config.toml
norm_place = "pre"
rope_base = 10000.0
bias = "none"
init_std_o = 0.0
lr = 0.000133
grad_clip = 1.0
z_loss = 0.0001
MLP neurons of a small language model. Each row is named by its layer, matrix (up: input weights; down: output weights) and neuron, and shows model dimensions 352-543. Each number is 500 + 25 x the weight over its row's rms, rounded and kept within 0 to 999. Numbers have three digits each.
Before each neuron's rows, "fires after" lists the tokens most often just before its 100 highest values on Wikipedia text that the model never trained on; "fires on" lists the tokens most often at its 100 highest values on Wikipedia text that the model never trained on.

fires after: "\n"
fires on: "\n", " military", " Police"
L3.up2079:499481500486499518572513521535530486489485467541506507502506542475499501505507528495508487457490520529479484524488512526572491498457504477541506512542470518492520489451508451529500514515544490530487475497494534507478506475543529513502522546507522498501508478498496467523477519513508455491493508512533492500513494526456532468492525479516502497497530499482457453488496489486522499513472489513520552479516499560509501508510515536504498487510505517519465488548511482494469507521439500486486484533506463481527473500467525494494548502485485484478502527533496460485518475530479511478
L3.down2079:465558496481499503458513470479555487491506478499501510467519494488483463482531517494489541479508469479544513474494475511525478511464510480523496512519484478464526494471550516478517527511535504516515483528476513510480486472544494443448530550529501510474524480513514489535496481477471496484505473495523485482491477494495513511526546526445474541475474503473504467491507515528466521503497523517493520514441464508513490515489492522482529497480516499503486471500484464516487482482469539503481511493551524523428504499482544521507493509505513549468503488513480465491490487458533446518

fires after: "\n"
fires on: "\n", "w"
L3.up424:528459481488510503506497456523525478515510475477497525478456512496547509528517479514474484540506510508516477504488467496495510480485493515436511487493497534474473592440477463486518510540500479521480533507538560488505534473492491488463513490541503500469446484519529505472459488469491469484500479515488510529500479543476529519562500492480555481524509471452504477509547545479524511485499494475505493490536499456498500523536500498502553497498487476528457491505458474529502510511506518518549500507478489494517526460508515477506510506476493486430506491503554510495495498547515483522
L3.down424:473514537471478544483490526475451506466514504525498484499546468490512530457479516497502467518498495477528494497501490491528523548464532493474493535544472503497483522508466480505519495505465489546509465478503517503484509500483469496496457506497494500479514459502451483472473466497481507529526477504499536511506534504504529478467505489493512489506520455478506492492490514476484517477506503535454519501472542486457495470493551490491509473505531509507535496485504515497494514498507511512522513524540494514466510465490473529463527523516494519527486494576515490490505501481486511472

fires after: "\n", "."
fires on: " In", "In", "A"
L3.up2669:516457473492506514489498484542494488487441506501460502451515529469465498527495501471534477451528465514525512510520507479501479522462504516451496518504444534513483512509532518463523501509489523555509488563510539500503496481476464529483455530482494526471470513468456448460492489473511493549518470507453481509519522487495518494494497479514489503518552517508515499514455468463529453515536485508489515568523522474555559509541520536450502500483515478539522519533473487444488536508520492478491467545490479484494515481489461511503491491532537493487490477533497496516512507463510524520
L3.down2669:456487500482487501497491518516479502513505512525501495505514476460481437486524493488491469510509476528503507474501536502461495478501489486516497482511465532465518498484481512459523535457513552490501474488491490484538486480474516556509525516491530519475525473515514499515497462490482526514528509493449440524482521529475494536506480508491485509478501459484490457511491504506526469470484523501515532530507482498492537500472512524508501504542553554518533494500509521515517486490456503459471514506516461541508531445521462452469489513487475485480504477510480491477468519482507474524

fires after: "\n", ":"
fires on: "\n"
L3.up2720:501464501435545501544570561506464486518467485487522506556492543481480500539446485512463523504489511520516468485494536456538477516459466468542493518506483489487538521474547483479480508471534481502483512525479480493501498428490492496519536513547506493514467487483487489497531493453475552511467515527511466521511516487476545469505487519522499494480497501525489546495465501480523531497520507493448509513534473493470510479533526510450477485475490500519492498529515524511485535515499535494511460508469505488532507541534470509534516481460484502473505542534503522535508498481496497511
L3.down2720:496536466510479519457511507501464519466520489508491501531515519473529564487481484472510477507528498468514512526488549536490539533508495473501492495526496430497500457480500506483510518538515543485506537478503506491493529459513479513515486497522500462483501486487506490536483510461493428523503511524523495505547500495511500499505514542505478488519511495513483512506510504460493493505474485491534525494540499484453479488435508483495508479453532490543484479512489485521500474475483505491500538533492505467483535477475524488524514464501437500456458522534477519474484556525502521538

fires after: "\n"
fires on: "\n"
L3.up3533:542494536470511534508496515445528508529486481486536537498501471532540502494482470501483515490508510473510484492509498487542501505480494509478501530480456486532506536508505469500443518529534510504445514516512505481502502484543547517486467493518471508505486510487516504526474495493503533531459513475509472521503523530472515490513503518511481482455496469457461513483522515492508515539523515500516473471474492521484512479543517513448498500482488499502465463534546540483501485521503485449505477534483514492537475546510533556503532515517532475452513523476500473498505522543522511485
L3.down3533:480478498499501500474535466507498503525546499487508528482487471494493500458517492508489485487516542521532502456481446507526498495479513466471486510496508474472474497533520491496456476515541515496498514513498514466458520480492525410466492510509496481468507494484530515506455503555485528534528470499528527469515482506544480557484458526543491510536511495479514522468524502498480551471494516484479417482502485499447554535562468496492495520487483513487465476543472469500536551501512489510503520491500514498511469494537443500488498539490499471473506465517554501518446501474495540498

fires after: "\n", " s"
fires on: "\n", " ten", " tri", "urname"
L3.up400:494479477494490504521477569476470485543499495489492490482474513508478441469464468489518515521513480459484485536488504508502528495524509456475477508494500503495477514459520488457509478523535501505476473500464498495507513487451495484526432453539544491507513509461487495482480477497485471552513483491478552560549500517522504534525490533471492512488527496481485510523547517476497504444537482501559478536474488490521500493488524522478466497501482493514470521506494537529495485501510527463481500506478491477495480564502425509527503469524508535486553502499497472496503518536473475450
L3.down400:481491522542532522514438526502500533515516518496495496504507539516483466484469451529491526466501499491467500516538481456495447489484512480480443511489499463490496544497497503488500535516517469531487504478493466487463539518507535513503506466470506541493511529541521455478497509534487509553453495440511501507535518565479482515490508489471532523508517488468492503480525491502500513495502471478528509519482539511511550464480513493516461482487520492502457477490557517538510510509478533498482514504480518526523555503550467499520506506557489482536534468543479507513482513501512489510

fires after: "\n"
fires on: "\n", " Val"
L3.up3125:519474498493510514504501522498463483494469440477497542509520529496497506513497520515478529500490495440454499523471463507517469499500500469491472470520489473515483490478499484490469469463477525484504484516513508480489478489500521512531428525447479489515527503493518487545461512533522498548490490504482513545495463493493526526463460467494495542478482553446518492435490495464485517476527505528474517526503510480495522548490472541491454529508481502463500481534531536502469513468506484465490489512510471506522499496494507537526529511465463461495496474480482533530546506519538491522
L3.down3125:506512495523480547490488525506520423498522517550444535471518487527529475531493484483505496522471526518536521536487454509518482462501497492511457531538512489498491505507486487557465465489506449502475508469468452501490476503503477460486479492512517502555558493502491495527479506501503488488492471487497518497519492515571509475508521499498533469517525485450499564520479532508514519493502518512505497479494492506511503463509457510457471477527482524485459462466499464487507493544524532578496473507513472491542483517490559532522555507465525455508523510531509521503509499476512502498

fires after: "\n"
fires on: "==", "==="
L3.up2399:527509549502514507490472522515523522478490492502521522551516532516509496472485491479444567473441500517501507514483479506513473472504504459515489463544516515521515512504490466479513483507519512508543484492483480540484516507519516521482495493492487489491521499467476524527489504473555484526491476491531515571478498527499449490493522519500536471467497502545474522506517486533523496482523521463475516456530525538518467532532531505437488453497533496500462453522463521470529472514556518468526496527508497457539524504482477496527513513494444464508502506478501518492576516514488496563
L3.down2399:476494474482513488505447474529528512479585503523506480478470510498524550502461549501535464546488475527485481508507459502457489478453509479508488514490484497503505467515462521508523477482528518500520487504452512484462486526506541506524512507471487496465473521502480473480496495505488474517513498548511483506512492488513507486474538545481494503478488474513441505476461475477503542503490529521507499520556495526465504504517458499471499490502467517521533475501450530500535478512506504508570527530510483468498556487467522517512527503477468554499489502470469466498484483466492491501

fires after: "\n"
fires on: "\n"
L3.up3528:469525501487494510492550535486470503493485490507472493492511508419497500543482502543543538462501504500491494513499486511527521498490495484519517541494475503470480598510531474525480452499511508471508491529501480481482521497485442488520495500500518447476505461495504492505469507511531457561486504484504505496497521483503499529478504500518501536482520514491496498508491555500520489532492516454496504483499508524522488509509509502478475497512528452498474508527492524490476476508476477494492496488521510497440469552510501512519526501496475487509493503504484474516575497488500491515
L3.down3528:512493490532516561476525472488435451537525501488465512539497517524493506532457437504491477488475530487549520486490517498508518522474481511514453521541471533504492530481495514491497510517508496502474511479498509462465460529466518497496495484495506466468534510500504523519456501507510466509502511459487483508526511515542458474499512507532529512502485493522543475491497546449473585480517458523476490515456541499519525521481482538515474477493511514473492525511492506504495507494485517490513515512530464472547500469494515512517531465516494481504512438524497490527503515474475499529

fires after: "\n", "."
fires on: "\n", "ie", " 1"
L3.up1534:494488497460509528509474524449524490503540534489489530461479479419474521471493477506525515495516505515485502537474506491503524528452491475516511496490500482529474571468537472476497492509512502470476481497482480513483562490515491479513457488487496471488481454522491503530489510496523483513530495461481532504519527477498496502511509476473490543486525472476466497520535537489492497496508516497487482485494495482496518520499497488524495519498524454481477476521470538488476518523495509474524526523531493496483484530480483488528501495480512472489516476521490482501512501524480516514
L3.down1534:529522479496484551484508493469460496532568467522499476502488505489538505477486505499513501501466526496509475513480484526488466531490534494497450530513504504467488523506482519506541510482560485525537536456484474493474517524522505463499498451489516496474530476523532510537502485492466485542514483481457542507505494557576503493483480509514537448501503500478534484496481515484503523474501474489492489491486535497514507501489528486500494493531505492499506536500486520549510510518518537478448526524511448480483525461551502536543532506516482502491491456509527483481500472470498502480

fires after: " |", "|", " ["
fires on: " 6", " 5", " 4", " 3", " f", "S"
L3.up1917:551468522538472527528476516523502499482465493480494529536516507506487520483478540454443484523464490527465486521517488516510510495476532496476507526511499488447506502520512502491479514505483548529516501516522517491501490494526459476459486499476504481498550517524539481518487479503517465512521496501493531488465461539498507498519449535492527479504519474529489511498484529465470461515505478543509523482476529505471528484517530507510498520546498468509493485547503485456461491469471500488473542461484474494448527481515534539491484517476444509524514509454505499502480473499544512445
L3.down1917:526515426501520535519560480533484470480541494504485505476515546521492491456533458469506498488457482482498528527512477531512495493514422512515471457521520499498497569495528489503500512479488449487476542502480532488486478487482530471474488469488488479539455470508507531531504505498521503492489581542515446498486509491528521532533465561468490475452464491495519511519492518480504493492463468470500519497498527510510485475508508502522523543504503513464483479487519496471476517473535521503510486551477444473482482508502486497513495517488534536491526464486485494522476492509516489522

fires after: "\n"
fires on: "\n", " |", " was", "=="
L3.up1392:518464447490482527533536483546485470511497492494504526471495487537534518446511494459520473501525485488493486501466496509510529539501451515508522471464512494488499544493549474485475467513507502567518530476470537504486526475547496499494509537482533481462481508476511505530505523479467501538486489520490532502515490468503508502481496510532524485529506494475479465528538491475510485490498455547493472487505491527541499502526530495532527462488443499509484538551495487516511507506534477474505517535508484554500491505482516520497507518490523481471494484486535504535540516475482468486
L3.down1392:500538445478510466511517512469479494467493495546502539529537478485469505487474489468476467505487509514484464443534516465502488516484496514512507509490516509506532474526500505546478498522530486481457513509529513484502450480470465490502535482506492494469475490506493460517495496488477532523551477473513500485518506508517536473456506517501479529490518535466522463496464472466488487473540492540539506516472499508511538497522518472480519513507490520536523500531461483548513528489492539523517543438480527507454506505522501532496487501490505525508480569515471506517514474478529507493

fires after: "\n"
fires on: "\n", "au"
L3.up749:531462485459509494530481461486514498486512516475519550474465472490533489491523483521466498535486506507473477472489477496509526488463485438452481491527516511481503506469540511506510538506521493490490520527526485469484483464530498477477515510526486497494496512490512498486498526468479500457497519556528471482491494566484507513514478473499504490512513478482478545469512552518503505523537482468505531521486493471489543498502478491491525476464535490512439485490511454496534507519508549518556482495483500503530546493515525513501468517518510528478527500487493529528471499495561474477
L3.down749:441505503472484509495517516513487517518519471493452477505533462511508488439522487490488563503513483465527519472531492527469528557513528480526500501544504518460509533497484496443528464542457499513532536519452479511528498479490485504475478502506491521522502494483487501504472475510476506512516473513494536501471505489506478512543535491473508485516499479496531514496519464514482500463514476518495525480459527491489482528513551514534496506509519567508519524473499488517494484497446504522502513473506471514498473467501495484502478482496501443537493464485528470489510504463489494478

fires after: " ", "\n"
fires on: " |"
L3.up1817:517442457503491469482533504505498538475518555468554488572489514499493477496486536474501545506508516493469493515498513524509506495528528510475485455491521482460519513534529510471473505509478541504555510539509514532540455471513446487501499484449493495447507481484486528473483512473515499515530531504516499510528457520505493510477513475536492507463514525501479491475508533452517472493527480522465479537504478466521548523478548526503490469508544520523494495544523491486511505499503473491472497518491517521473545540486473471494478477473504492471496530533498485502507504474489530525
L3.down1817:483482477471488506511518537497489450503485516456489509483467517472534563492476489493470480507503514535523488462501470511496547512557478471460467519519504465553511494460509502536471496481525482518517491500461509527484507471443487528486466528503552496518496488481503527488475506477488481525491476483475507539521517503508494514525493496524526502507553518532518475474521556500473518543475508468514466516539532510456531507493487503498519462504470508497516489521500517484463531494558506523530495499482520447504534463492481478511550485542491475533464480500526500516526455525551483505